From a checkpoint of a small transformer trained on Wikipedia.
Size: 10 layers, width 448, 7 heads of 64, MLP 896 tanh GELU, vocabulary 3496.
Architecture: learned positions, biases, tied embeddings.
Training: a variant of Muon for these matrices, 574M tokens, 4377 steps.
MLP neurons of a small language model. Each row is named by its layer, matrix (up: input weights) and neuron, and shows model dimensions 288-415. Each number is 128 + 24 x the weight over its row's rms, rounded and kept within 0 to 255. Numbers have three digits each.
After each neuron's rows, "fires on" lists the tokens most often at its 100 highest values on Wikipedia text that the model never trained on. A number after a token or word is its count.

L7.up408:158112159107133164190155145124113124112128118159110115188119141094128135136088110142098135102109177101147111163134152122113129118126169151149165123121142104129133094113151154112154103097106162085113109125160156153114151138143116086155164107174115117121162111087120128087163159127141146078149153144173125085100115162137127157145117124112103114133103086139196150136149131140128112100154
fires on: "A" 44, " A" 27, " a" 16, "-A" 7

L7.up644:133120153103150114157129156147094090119141129103183080149143138106165149122142115124134107134173083136145136103133157130128137110126152133137112132154142093164105166115133110156138101132102130165091106121198127119111117130189162143116126120150115127129122110093112103134119118178178125110161145141144079143146170092142112140158123154103096137117083145141073149114103130107145117115152
fires on: " C" 99

L3.up42:168132139138164158114123116109172161130111126118115113111161141131096099122107126107105136124122128115173148116122094137121133158112134095085130099162102132138158144130158150120121165104158178126133101123114143137122146105118131127163177091144115123099173121145160093167151127127137145097113128103120145109160134152152128159104178156136172116105114161129164196171097092092158145136140
fires on: " I" 45, " out" 16, "air" 7, " k" 6, " A" 5

L3.up782:124120143112086113112115150121109111155077133144147155143154096133121115111135130123151157107151138130151156134159083158131092157133128214182151121140139113151103149107122135172122140145126118101120109169113114136094100097121129116111100122118124114148105131112106147126129150172144135139142120093125158108105113094171138073124110141117141123155158120147110092116088168139141120144117
fires on: " b" 64, " \"B" 13, " B" 11, "b" 9

L7.up242:125107114124129153155150076162170103092159129121117122143108099122115137130146104148132097108104112126108159140134154119132110145099153150108119112108114172107118149102154100113132133133132143133110103122139134149105149115083120143096102128155131110138141159122087159120139096132148111099081142127095171096120153104150142100129106122147130136145121108127150173204132132149113081167097
fires on: " s" 29, "g" 8, " go" 7, " contin" 6, "ing" 5

L5.up11:131128127069124143136117124102131134058098138091111137128099091110103146121071168184109135112133127136129163158127132117098158094104172160098116119165149148141124155158117117170111121125120157093102127105119130111175163152130124106109130105163109105118129142149184151137117152135077111115140116142158135140119137127138078148122099147139108113114146136155100128100177084116128113126125
fires on: "st" 14, " that" 10, "t" 8, "-" 7, "ing" 7, "i" 5

L7.up742:120104131110158124118160135135097130101123132147067144168092102132099110163131122152074118147113114085161078114117133120140135172090112154167140150146190093121140125109062157131127135100099111095118174150135111073123159099102199119110142133147120131099132158095109133123148114132131126113106125149138133119140109131122132126110134144136113113101129103134093133119111075142131107130156
fires on: " of" 28, " a" 13, " " 11, " and" 8, " on" 8, " as" 7

L3.up112:102139142169140138139134144154173158141135155167138138149130118093166107144112096127127138093142098176121135068144130144177137108145132151123148135140143185141128137140120085119158169144108053125135128160167118128148074101142142106131125120124134141112119109123138167115152119132126117151108111138144148130166130113145145105129114157115141163119095120139135111133141124120152141125143
fires on: "s" 20, "es" 16, "ers" 12, "als" 8, " members" 5, "ions" 5

L5.up225:141109123125127094151143141103157118157126107142114131137138114119131122089129136114149162165137126119147147126155132119119133113121117111129154132124143120121124137087123157142114147129158129118106135134138184114189147139077115133116117102127130191179114088099130177161159146103126145159078138141145085054151123134120094133136098102106105161118131152154146149139123140143148118109086
fires on: " not" 22, " comp" 10, " her" 8, " go" 8, "up" 5

L5.up492:099128111177132153160090140151088158153123125128140132104095129092148114124134097129135126141145112137104135128127110117147098109118167130128140129144103118101189088132149128142129173107118143151188137157148189122212117139139112124113169120142157108085109152135090106135153183083133136120118112171158099088122149137161129102134146115126111097118076152145104146128163059109125164120138
fires on: " r" 27, " later" 11, " cl" 9, "p" 8, "ly" 7, "omet" 4

L3.up808:117151134112133154111097160141161127140141164135138140179131063150149135145167102129101128117117139114133083140105125129153085131151097121145091107122118142116141146141138123070123181099141144163095130113136118145154087138145152142123118140085148112123116139163145120113104117076119115105134115117099110108145095124133155131125145143161127136131132154114144148149109062110175118133149
fires on: " f" 40, " out" 13, " fl" 10, "air" 6, " aff" 4

L3.up144:117152083150100139152155127127182113131130123104181110136120096107127114118106135121122117104170103157126099141122117067110123126064162108104128096154110125101074120138139119099154123166107125123090121158124111130155127121131115137107168102136153109111150087117146109095111143092119136116147127145116100123098105111136111141102128101141123124141145141133148153129145127139103148118132
fires on: " H" 20, "'" 19, " pr" 9, "\"" 7

L3.up643:107141156124105091135107128101130150107168090152110138113142135134100116107142102122132090106091135120165147181145101155105155110129092085139097153080123128107095097135172118104130131130134155191138139134078128086125158125101125145116107121164127111109137125137071141166105130123157127111130091131120077132113116131135139125124175127128116168093106082134141164091103164120105128134137
fires on: "j" 35, " sub" 17, "ub" 16, "aj" 7, "ent" 6

L5.up472:168149120101078121141157131125103102107089138117135121088121126128133057133132152103161129139142115129120122093167126124160148124126138094115104153147122096151154136144141148159116162112113152157122138111113144091167063162143156136082155135112114162122149131098125146152130149155128111143142156183120145168126123130126108138113132100128145109147147086135105137122134089138155115134153
fires on: "st" 16, "w" 14, "cl" 9, "th" 7, " second" 6

L5.up227:156125134134115092140095121105125132105099122142105121165155124124141135118093124164134149115086107168123116120123140108148100162122098121140115161123127115107118109133172119111132132170158140148162164148083168147106127158177140110152168143139131105140137115123110120175129111143121106162118146112117102170151118114137131112119082109142146093107072129132135167154117158139081112122158
fires on: "ru" 14, " Sp" 14, "se" 9, "w" 9, "be" 6, "re" 6

L3.up578:107120104119175145108111097101107141146100140132124130156135135120146126142138117157120097128138099143107097087158106155130102152152095084149132144107100108139136153132185163157134119101128093120123136081123120141134047147170118123150136168146120127108179138146159134144089154124121157088152114137117149108124150077120140113165140065159142108138095093142103158111122138125139154138125
fires on: "ou" 54, ":" 9, "ern" 4, " l" 4

L7.up396:156106166103182126127124104114140118168157148109119102119110143161162106139114134110107118080088147105105129124127145135109144170137105074109121130184150090125102115100171131072143109145137155136123117108118163147138068147081075162055121144158094146108162120107169159170163124130101135105113092116088133120114145149144115070122162129150095119164140132114136129170113147161131071123122
fires on: "M" 55, " vol" 5, "ole" 5, " Total" 4

L3.up589:117153136091127136157172123154112064114084117133105129139112148128118134135119107126134144162118108133097158098150116122122161085127124100153140096137105093089135109100130084163156143146163156152140137145124155126126141146132143101139151133131162124170167146112111131113125127079105117157141103112139095124140099111141124095142110175145113145113126148165095133163142111133143129161148
fires on: " H" 37, " La" 12, "th" 11, "inal" 10, "ia" 6, "ina" 4

L3.up369:115137116091096138092157120097102120093115138165139173155148149084119135153139130089154087080109128074105113155090074124138144176126129126105127128143100105133146123098183133074151120116122113166106130089105117161134135145146120153141190143098174120111123092115117105123160131113120121094095153144193129137118158160134124107171150106151140125113116138174184115112121144089146130136166
fires on: " cover" 15, "ill" 14, "ll" 8, "el" 7, "ell" 6, " sec" 6

L5.up594:126129117120096163129108108104121093083122118190143160140144121124168135131189142140138140075140151124140139112101182113139127136131132158136136125098115123127171151124147127097095116105093149097115124111160159189156093144111130108148096111141102109102119159168118156122134113097151124084118134145155180136148109145130113182140182114127138120168147144130140131089110151123154121107113
fires on: " to" 20, "h" 18, " with" 6, "ust" 6, " also" 4, "y" 4

L5.up477:172135133131122138090101170110147105135134117137122100133161130122172133114100129138065074083123111136138135147125081114059114125098103148154137126154135146081122138087135166126120116121145106122122133133074139066111139119140143128130118126104147156119103155136105126139089125154130108144127087141167111115140152113143093126141125163139105112148089159103136144154101104143135146128160
fires on: "i" 43, "t" 8, "el" 8, "e" 7

L3.up604:108173151119135107140145121193105153106106120137135159105152099141153116111089121140112112128159170117138142126193158128099100113148118090159133126140125104177122089157122111116143138091188140134135121098133130122141126087161136166133158112136108118131130143128116124087099125138116113081161133077120141108150108114160128103133149090112156140119184132149159099112157179108131111124069
fires on: "av" 27, " Vol" 9, " att" 7, " ob" 6, " par" 5, " cont" 5

L7.up367:164125136178175123137120110115133111170175153124154138154134101116073148112135087115129148141142122126145155152133135140136103098111116115130164120144126110155098148130140147135123144088135151123120083163138156147076137099096154103131143131128108115114149146158115130116159135184143126122121153105130165148159158133132137060119160094089070111140160124144160174144144137122113110131171
fires on: " a" 23, "im" 13, " A" 13, "ie" 4, "ial" 4

L5.up582:196100100138141170112124149137178117134122104148152141107097141142154116176111133139150093107144136147117098125146116118131143065117168110101112115139126119103148135100160118062139141089100106124095085144148115165133125116119131111128124148112129137145147096090070140137070099108137143129129168052145112109127106150142075111142130118172181151123113150107146160123143151099141111144152
fires on: " colle" 20, " e" 17, " im" 9, " ar" 9, " Col" 5

L7.up845:142112156141170113166160111160126143133154137079129143115155095151160105104154123160132142150134176179136147115126104122102093177122155108134130142128150152128085147166136154158167114116094139062115142129120121150161148088098088165110134175114154128139108128095101101110128100106157115145105096135137109175164161112167130141145115138125117110128145130162110109112121184120148117128157
fires on: "s" 47, " cons" 5, "ins" 5, "its" 4

L3.up100:151100110080105123130146135096086138147142146136126147125166146085121130090141137164110117104099091141084159099168123145143171102143112086126118133125126162120119124112091152142096092139141125149146100154164118098086152135149097138103119140137121150123125100153151109170136131130138121142123146126183112119111125104165143120123073104118122106128116154142102178123162142115159121135144
fires on: "t" 53, "oot" 5, "rit" 4, "eth" 4

L3.up463:146109131176075137132109108160113127140120088168123101123133134129151125187148121122113114148124159149102164156099113140150108152178157103132142094119086110076110123114135094142112098132104133104145074115123153101133157088130138145146114097157133115126132170142105124124118143178103136108118124102147159084125169123134079136146114206110150079113124173115113098149122178134127125170094
fires on: "l" 13, "ra" 12, " se" 9, " ele" 6, "ach" 6, "le" 6

L3.up282:108147150125080167127067095126111132126178115167101111161067170107136111148107110122098128117119132116071121141120174137109143149133165092132157111157164147127116128100146128099130104116119148158135098128123109099125121158138194145126132070130131117124124134088105083075133169078133085165092106109068139113138156111118127118175135103127146146136122137175083120133138125124138128124140
fires on: " rem" 42, " exist" 5, " appear" 4, "ation" 4

L5.up632:139125091160084112115111114152138148184130116111086102141089061152135124161170131119143132123125122133113133131154107116116164144091118118154168154141116150137117129137160136107157131128101146169079115196124182159149139127122102137143137130128137129162097110090139128121151150130152164131110151127142083153094119087123113098121113160159110137136141117155159170176160123123102140120122
fires on: " re" 28, " co" 18, " Re" 14, " Co" 7, "ribut" 5

L7.up756:119130131093112123127158109097131112157097131128150119118103120113140129182155093143098125138150119143164097127111119100101104102152158101153114148138130137115126141093120164101179147094154110155131128156130145108099085140081145159136082114155157131112128144134127123140124091140156086133136157137130141179116111174134133107194112129142109112110135140115083173139106170118119160151107
fires on: "on" 29, "om" 11, "am" 9, " cont" 5, " name" 4

L5.up774:108111130116175121165135126193185174172128107137104131128094182107143120131127172192128123128136086160100184083113104151169120145104157134144103159118169151138144118136114124118086127121176142098136122104118128135123098109121111148137130174163102135135165164132111157157099129118109153114074118132144152148107107166140112095148130144148154094119160091119114087132130132134120111131173
fires on: " made" 12, " met" 11, "ent" 9, " record" 7, "or" 6, "ot" 6

L5.up780:103111156149139099135150115084145062117129153145148128208141130116163115141150135141191161147130124114143097110148097139105119146166107112121111110140121157157119127147150114118141128103125118119118134110091140150123106114116121157144124154142101129117130151104150129139110140110132112078106166134106101118080114113130110154180138149156094133113133155117155119118081137120107125098131
fires on: " to" 23, " al" 12, "ust" 5, "-p" 5, " ins" 5, " g" 5

L7.up675:143113161108131130147112159127182128129166135141099138114137143133127173141104107136104173152124136143103118126178127174088148110143166115113131141132130169149124148170137110107154099109108142154116084148117122143156140131112108114141122132123136119146108081103112118123143160107144126165102120137114138131101135119120101138177149148150118112125155115143151139154105145087165137075104
fires on: "ip" 20, " A" 13, "A" 11, "-" 8, " int" 5

L5.up418:160130098116129107140075102116076165131141131136140109123117165137092087066169151152102122139139112090130130114119152121133148131169131147138146167112155187151127110106153112116121178150100121143130114149092154137139128139077119119127115085110156178176140087115141197068120152168103149107127136145176141136117120109159134104089093142129126116133126143122147132124110135113088098130142
fires on: "am" 12, "ad" 12, "at" 11, "an" 7, "ak" 5, "im" 5

L3.up694:149142152106121110163143077093141149119179174129106144144130122131102140087125087136154134160121106119113162118123138119125116158159092149109147107149151166128158122105142104126095177135156116139115119126128112112157106142111106118090163145144130093102126089099109145128114118160177138094103139076139105124090135134137139173123139147154128147129160155132162174109113106135140109118114
fires on: " e" 38, " o" 21, " te" 14, " att" 8, " es" 4, " ac" 4

L7.up812:128126109136133080128103151091130107102090124130144119131095121115076155130121115153161173103144145132143121171156119135090167139110109129113148149114153149089150107109115149154159152123146140136130160110132106132164111128150146130136150124161132169179136113134120121126118125116143161144121103155150101118139092131111122128124142150143115084148124149130106124157129105140145130156099
fires on: " H" 56, " he" 5, "he" 4

L7.up149:141143147156104192115085113146111140119124100135143138164148164124096155098111138129145141109168061132137100081106134117152114165131098105117130128149153122158110139061120116119118132123125134136132146116115122123125097150070126153128133150149122148160116097112113096099132131033140150152105111147126170057074119158124092123123126125111087131130157165145134143148117124138129088183128
fires on: " M" 45, " to" 30, " not" 7, "ot" 7, " was" 6

L7.up555:122126116159161087127115123109123081124169130142167124158201119137122134140143085129115125176126135138152119136079173129083170096110128117095127107150132142147110137134157153118171119149126156101081125140107099165133082100118152114129153160199152095141122131118106116139130125147151122137116104134154114100123161154201178126161079069150126108125153103158146120168106147130137147151126
fires on: " s" 22, "is" 9, "a" 9, "e" 7, " t" 5, "ens" 5

L3.up341:146121138147146090137146137122155108110117117107129142159093179118119161156130170124126129135120134141155131112128097111087100127122108143103145140164146142126126143126149161116163139148103119123124134116099116080157155155104131154136145103128099135140191123097103130118195142114095132161120066119086130133143154128173141152149086104123135172164135141165107116106167166075114119094121
fires on: "P" 16, "ot" 14, "00" 11, "000" 10, "ear" 6, " million" 6

L7.up703:104155144140122144157130144093134143145116154130094160203130111106122152136138125127114111113125130121087136125131104129085142162093119104141142132148151129084115086160092144136115096073106154126108130114130121152111155123098140122137090100126129126131121105123146088094112140134133144093137163120128174135117169160140155105146138113144158084123115146098129080138111115132117097149151
fires on: " B" 24, " Pr" 11, "r" 9, " pl" 7, " b" 5, " qu" 5

L7.up424:157089118134144109108136104121104098125121145107146124130138094135145109131118107132108100114113100098176112092191106094118155105122090123086101131128116127083088139150118130138095126114162104139074122150145125113133130129099135152191126107116111163162157100142148139108117133150141127072134135141149130155143141149144112104140146172153123138144129196118096086137134144130140149139154
fires on: " W" 28, " of" 8, " D" 6, " ft" 5, "w" 4

L3.up406:137142131151084095139124138116076091133110105143098156166146094156167127136167132137147145143128104136153086107111146147109102157124144121179144144091168139137112102121130166146154138108132196180125128175106123127135159128143125141134122170107142120155151133161135135143135172156159126096141115182140132121132126150154138108149106147110137144143128086170174117121093131127155104174144
fires on: "re" 14, "d" 11, "all" 11, "n" 6, "ill" 5, "ah" 4

L3.up198:093152133147095137098121179161155126142068133121139088147157115150143138121180160093066087126165099139150094155107139101130153102108132129142153121162133137118100148123145149126121176149139112149155074165135133134124135157105111141102093125091095119152096130144141116129135102136096147109137098125130148105140128106164128104135137117112073152143121135137113093117135135162149120139103
fires on: ":" 28, "i" 8, "ite" 6, "\"" 6, "it" 5

L5.up100:136119113102126120125122153105136134135128108100164133113150127112156165162137124084155112117167134095156107132141142124146111149156160121110126129046151129103096111148141186159120102155126129151118099135136121101105116150136140140169120116148093148143061090099115126106135078096138144091121124120140090163109128130149119128127134149130141091152102142140136179123101153152085110147128
fires on: "one" 19, " area" 11, "ute" 10, "ones" 8, " house" 7

L5.up95:139135165122139104125133157095129152154172111189162084157162160150133087150112132123111118105175129136126133098121091111141123124122112133138108149135147158155114119135072091108149137107150105101152132133117121135145144122174099158096173134127173131131110119136125088181112152141148168155101109155124143093155118131168158112147117121131133157129106070134126128107134101160142121177143
fires on: "ro" 21, "n" 11, "h" 7, "ch" 6, "re" 5, "c" 5

L5.up784:108127127112084129159134171113168093160129096128106105130125132136119120119089114117142104119117138124085157159140132049123112144127132123125144153154096077194132138142120127187135133121135153146156108102145153072158131144155118127143159138161106145139132110127107112139104155100136131179108148143098134120141067126121141138123145170152148085131181138109124121139147138136109109102131
fires on: " r" 28, " H" 12, " dec" 7, "ed" 5, " c" 4

L3.up121:094088140143146083155115171146134152115144150117128104126117110072108117104121123156131133097131118151128139128136120106125121163118141101132142126187105139111110117157125114088144135117110162122083128082147176129157126130055159138100140067124126061100143141108074109157119150128122141107128158129118102176159134116133120140115129158092134132116157140078111180130120141181125094158113
fires on: "\n" 41, "A" 13, " 200" 7, " 2026" 4

L7.up817:151099151127153113113087125120129154153198082097143131169111135123137163129128143124113140099124144107107140117122141110112129102123102154115163183107170130169107128164135123135118141124124082137159108077165162124090099072089106144115117111129095122112126139107110112147143106118145115079142130096139084104139132108133109133161120120116143142081107139116118060142152098107121133152126
fires on: " t" 21, " \"" 18, "-" 11, " C" 8, " D" 7, " M" 4

L5.up310:122102151089137136160123150132167142148102173165140111113118119108116165080122101108092134100133179140142107122119149164130141100133105104159105158166124119127115153160177120135137167185151113093105080116153136086124119134141120156111110130148129063141113120075148154113129136162137103102125161106126103123112141136147100175144117089134114133167115089104095115176142124142153106151095
fires on: "at" 24, "ab" 18, " that" 8, " comp" 6, "p" 5, " so" 5

L3.up244:113134102120141173120121165109098135132141117093073125154129110126151123173064105121166079153116135159099145097148136109120100088133123101098118172080149134119141106144087118115122120142154146154134102123101070114117176136155192140145162122149198148133152118151145131109176136148140163118152109112116100136096082174116110136117189147155172141126153148143104083114121117149078138145126
fires on: "," 31, " of" 28, " and" 12, "er," 10, "ation," 4

L3.up602:121066110121150135141160180075136081150130129159131122109105145135140094132152128148128157172152119119134173143074114125138159128131126150135138153125173107148126146162154129142120141195152143153114134100189156095153129130134113122133136097139145122125167118154118186140132072114118137160111165164086166133142116129168131106143105142106134118139146107137112123150096147143116144127116
fires on: " and" 31, " his" 10, "9" 5, "ated" 4

L3.up354:140097140155107157087110149127132182146116134097142161145122153113157128140141135141144136168137133131122129123144138124121129129122105126113110125129156122138123114156116143100139105126089134138154077140144126159114131144124121187149145119173137084151151099097133102131119139118168145092156103097117146120131085150138134074132117167128135137100132092148098087138109098133109157113119
fires on: "." 35, "\n" 15, " who" 9, "er." 6

L3.up179:118142117103150106140079140130122101125146146138118147098150088118140137144127095119113124096121121129136103110088155147123120147162145092140151088119138098143108122131110128092149127129156114086085089134127118137156125084087154160110089130176145133137116128119147077107148118135117145168127129111138163133182101156161155099140093123190147108072102151157135137105135108149131102142157
fires on: " comm" 35, " based" 13, " (w" 11, "ir" 11, " Comm" 6, "air" 5

L3.up473:149141088118126104127154164105120125140083108128143153082113109115133126102104116111107177135148148111113138141095121166157143155135134128094107134147141106142105115127115171091151143119114100152132062039130129150095108135137113124110159177096142155133170123119087158123120162125117154144166125174122131092119115146164137107146182102133098138154142151139118129128152133145129126108086
fires on: "all" 23, "ell" 22, "v" 17, "19" 6, "10" 4

L7.up423:115171112104104085107113110190151132162111131091157149148082123125121109135119158122130124083132134124139138126116146171123118146141099102115110117156142129172146130112156109155154132131134168099119160141167086139160129108125119099125114102172087115140160135130105100096142110137120157122115136094121136125129114134145146119109122097144144100147100087107188147144145124138129105132102
fires on: " there" 21, " al" 20, " colle" 11, " occ" 8, " incre" 5

L3.up156:165129162153110144147079164164138148105165091105104119156115131131112080101125087111143097147147109084098145098171115112132098097122059164117128150155161128169122096114154100125136132120086146091127144152158144155150121143107117150141156082185123122118134129116125127131101128153121126137154143111136138179132106114175149143142101151101124137133145138093130098113092114170131166129078
fires on: " A" 32, " B" 14, " Med" 11, " as" 7, "s==" 6, " An" 6

L3.up695:145107147133154102117164139126165116102139172114109146146085118149111137159114156109149124071127116166124058111120140077129154147093147168107130074134139085107083104108110129118114140156135156145116098140157139085153129148081161119174107106154079137118166121185082138134150122118164107121110120153144082116113138089138139101129111109115099123134149122150131104115123165172119123122142
fires on: " his" 35, " w" 16, "." 9, " a" 8, " her" 5

L5.up327:128102079098110153150083147127130131148158114148151150139152116125103150118097090155136104150101167129129140137121137159148137132133084115141138129136075129127108140108146122121122143111152118108109154171134164136130132146099107126131147127111108131165176046100173097156154103072118123089146109116147102115133106136118161159158134135081148088130121112121143087142114129144163123127160
fires on: "j" 16, " of" 9, " D" 7, "av" 6, "z" 6, "vent" 6

L3.up305:119140105118109125127140140107142148105124158097112113124082097122124135121163148135095117135103109122129121115139127106152122151097111143121149111083135117058118116120137105111115149135171122085110117156094170116106104129141157181100141118152168137129164159126125123152140131097161117136103153106183134127074166146142125148142154092136157112146106150118075154106125144126156124125118
fires on: " of" 32, " on" 13, " along" 8, "ound" 7, " days" 7, ":" 5

L3.up13:106121105134108144129121091108119105097110145079084138144129119086159160117168107115112110130157151129121144089158136157134109137139134128123098135154113123129169133165135135098132088137121132119139146167145082099139130114097121108132136189127133116135124115122176127129135131135120128127152164158150116078154154122196154127108112086098140115171131139132109169175084156107139119137122
fires on: " ==" 17, " system" 15, " pl" 10, " Pl" 10, " |" 6, "pl" 6

L7.up515:126146160135140143153134128151149149156143094126147102138114140096150118133134132130149167129100112129082152072105144133121144118109176107082123069154156113129116131127107100102158167114104125099099195099174118156140135110174184124155158126143157136115111117130121163076102079119111101119111090075108120160155125131151126146120127108139112155155135176113097135156131141096120129149130
fires on: " E" 40, " C" 13, " A" 7, " R" 6, " D" 4

L7.up145:092100132143129141138084122101163142133113134138130171096141108154144120114129139102096084101138118126167157106135149132173116133095123146150145120143172169107146157135125143132113129131121169157128067153093115173126130143151103107119161091120121154112165128100148106137118121139130136131157145112142109138092171140150163113120076133121095149121119120125169145144144132158136064097108
fires on: " Re" 17, " re" 12, "e" 9, " com" 8, " his" 4, " now" 4

L3.up482:155150114138115093097156128103148106137134111132119136107096120093127094103164123131153163137116112141113120130112141139123173152148157128116140106127171092166129148124143087129101125121114142135108121165117126154117143147079120126159123122155118143155178168082113159142125109114136162124166147157120096064144131097144104139110089141121104129133153105143121138109103111133117142148102
fires on: "-" 35, "ic" 26, "isc" 6, "oc" 4

L3.up580:136141105115114127143112098122170133152100089138143111115099123099110190139128154117149117124153133127188127143150098163123114138138138109129100100164102099146135137147154133098106108126129128166109121144129155138137139158132128140147162172144120102141152123137109135095137131136119138126152088148153160171151134076100122120137126103126117125175130073154098143122108140106128127156105
fires on: " sh" 31, " h" 11, " Sh" 10, " fire" 9, " ad" 8, " art" 6

L7.up244:114154128101120154159112159151092108152148141142156159112122172110127113156118116105141140146122138154136177122143103142150127118130100101103140123120126138091134141113143141144135153108106103150164125088134168114142092118130103116085156147153111090161145167133110150154117098150148138100108096118091148108121109146143119118151113158091112116123091114097146127148145147125130108136139
fires on: "7" 25, "5" 9, "8" 8, "11" 5, "0" 4

L5.up353:122151085111150141153134096089123126166122090161150117107140161113093120142117098150128113169134150157136135135091140129135161162109107122127109122122182184114160141116167111151083132139115142110111111162075143147116158191111134116112146136119144154145132143139138095140135095150076108123163096130105104107106124082149113167123098151126098137114123114101148085110109127103110093144146
fires on: "h" 13, "b" 11, "am" 9, "c" 8, "st" 7, "w" 7

L3.up505:070145160138155123170111125124112136079129133136129126157146125148103123143146111193139079143124157099134133143174106094131114068098105144141090145121135140129103079108148097099145157124177131132122126159141118138153128114125118104110110106140182116133155156121085081165099100163129142136143096123115155130123116080141081174125112127136143148111133135114125137172138085134156108137143
fires on: " ne" 14, " resp" 12, "olog" 11, " mag" 8, " for" 6, "chn" 5

L3.up405:166117113099158118146136138151129144110148160136111129101120124102128122161101139121104113143118103161140136121093163129149092178137132132085123082137133149173103142137149085149155176179117105117113120100139112099103099141110080159111167106123118129114176139113105144180124136126110115106156053124140131093193115121157112166156148163083116112126123163096105112121083119107173143078128
fires on: "ed" 39, "ated" 8, "osed" 7, "ose" 6, "ied" 5, "e" 5

L5.up384:068148095130100123117143131133123133110124102144112184139104144107110103143150107141140124098093132136130139108150143197141134113125113115100105173135125119091122102137134128161163159132149122168095078146129144146099164123116131114144125120143128137118150151139145131118149115139164075121110134139168101155102150191122132122122173152146081142159083087170124137112118166117171146131112
fires on: "l" 36, " end" 17, " top" 7, "ost" 5

L7.up273:184097085128180103127103124146117112093129139128120143129099158123153134100106220141116128146148144102091120139101134123128132147141175085121119122149135146134104163112104123121087167106141113117125126102130144146094141136143111129161155136106088118103137148113152142152129154115096095108109121113135124137145151130155134123142152118171083125148136146129148157086128073137136127108156
fires on: "\n" 23, "ed" 14, " p" 6, "os" 6, "he" 5, " dra" 4

L3.up779:083128131151137141115147135129102110132148120118107121171186109148165101119091175142134136155158125111155116119142107161168142117141097095123138147145179098125140091095116117137127138125128175139128105164121113096117135102132154132134134109120146134110131135166096145101171121126059143158081156145132159080140120084164157147136178103091116125114147081142114155162113160156143127180123
fires on: " n" 18, "or" 14, " serv" 9, "ranch" 7, "ol" 7, "–202" 5

L7.up815:165144115160109138144128149155092116116127129130134093120101105140145115111103115191109144080107116097175140161115107141097114130096191128148143136115187147099102097069111169132133128169099187106112159106130069100145100140111159143134134106113128111110128130137107131152104107120081115138148124109096124119136145121114100139186116145152166098163103125127112149120107171159136146161125
fires on: "re" 15, "d" 10, "i" 7, " 2" 7, "e" 6, " 3" 6

L7.up495:138144105149148157146085099124115166134160135131140133115098121120164134126110161118136134143126092095071117134066147163125131146175143099153119167127112140124142146147139082161104149159128165101101115134119155110143116127124139155114115147145108135101136159142095160150088137109154139134139104122087108149121081130134124146139139112125150114160127123076103156089127116124131136087112
fires on: " sub" 34, "ro" 8, " Pro" 7, " Sub" 5, "|" 4, "re" 4

L5.up232:115163160064128076128126128063144140149139092141138114125138141084107146177083103140102088096133131139124132125140168125117111106126085123129135136132081125114184113146077135121130135056119133171084130120108147099149176124148144121127124136132104121138131127093178123125170114097113185131175143140134149177121091094122118126116108092093120150159121118190122129136126165153140156092121
fires on: " sp" 27, " int" 6, "at" 6, " sh" 6, " my" 5, " the" 5

L3.up520:126100134166130115188122098089140167156148141098126103145128099151110122155125151127136137171076112148124109147125130136139140139080134112090150109159156135104116105134144144127158155126154122085115128110128123112082132103164114112122117110111160124107131111129122118107133162125117149100135108083149121125131128156079170137142102113125111124173133151112147111194143149089138133133123
fires on: " te" 26, "e" 7, " s" 7, " e" 6, " Te" 5, " pe" 5

L3.up724:079106125092106133106096153131122150163138134139156135182137094105111111100097112163171176087126114147136098107109124099110126166099128079134136158093107119148117159135139125150144157118128070140173100141157149125121162140117098163117156142141144103154188103114127145117144167154133145122146165121174122161109099135127120122110143127176144112121087183163164139127102132091091087102143
fires on: "it" 93

L3.up523:089126144160136113150123129124139148154077141144113114116151157151089144162155139149179122133134147163104132085131103112080111153120101152131144149103114167165146103098152173053089095136115132098116140129114119114096104120112125113105131104088107130116156113141171138153103116132150152089117126142132101135116123159132120121151114067144120138125142116137130122130137174101167121104143
fires on: " le" 16, "ch" 11, "el" 10, "ount" 7, "le" 6

L3.up444:130129118118121141146113139103156147134112102134136153129184148071156086154138130178143135079118131144138118134115182148131114119120169149108101083132149089169109091184156114121126104115108102076125129154142136138106145140161083169174106140151143155111144117104157140161101130133099071154152115135094139086108109125128130138167131149166150143112130160140096148120115150133120124134158
fires on: " he" 25, " Or" 15, "ü" 12, "19" 11, " Gr" 10, " (18" 8

L3.up632:106149084065133137170096138182140113124124105134143131097102160135164090174121147101125138158144092125098126141070175116096143184129136149116132139090119194159113128141109081163173098112130124103112137170174115112102136114105098140178153107136115115129122122113076146073153174158143142146162131119179167102123124109143146156147126091082110116152130110089155111157146163137113133121131
fires on: "ed" 16, " n" 9, " to" 9, "estern" 6, "est" 5, "ter" 5

L3.up411:144149111104110149121129138158132092178121113119112114122117134135092122112133106095096115129157143131125137123070155124076139125133137100101116134083137150081153144109132083146142118087090162107136133144138086119129141127111116137140101110161178121139150148131098151129112135162142096133126114112136114146095107173176134115178135152147099120106159131156152139129101134178093155108121
fires on: "ch" 18, "c" 15, "on" 13, "st" 6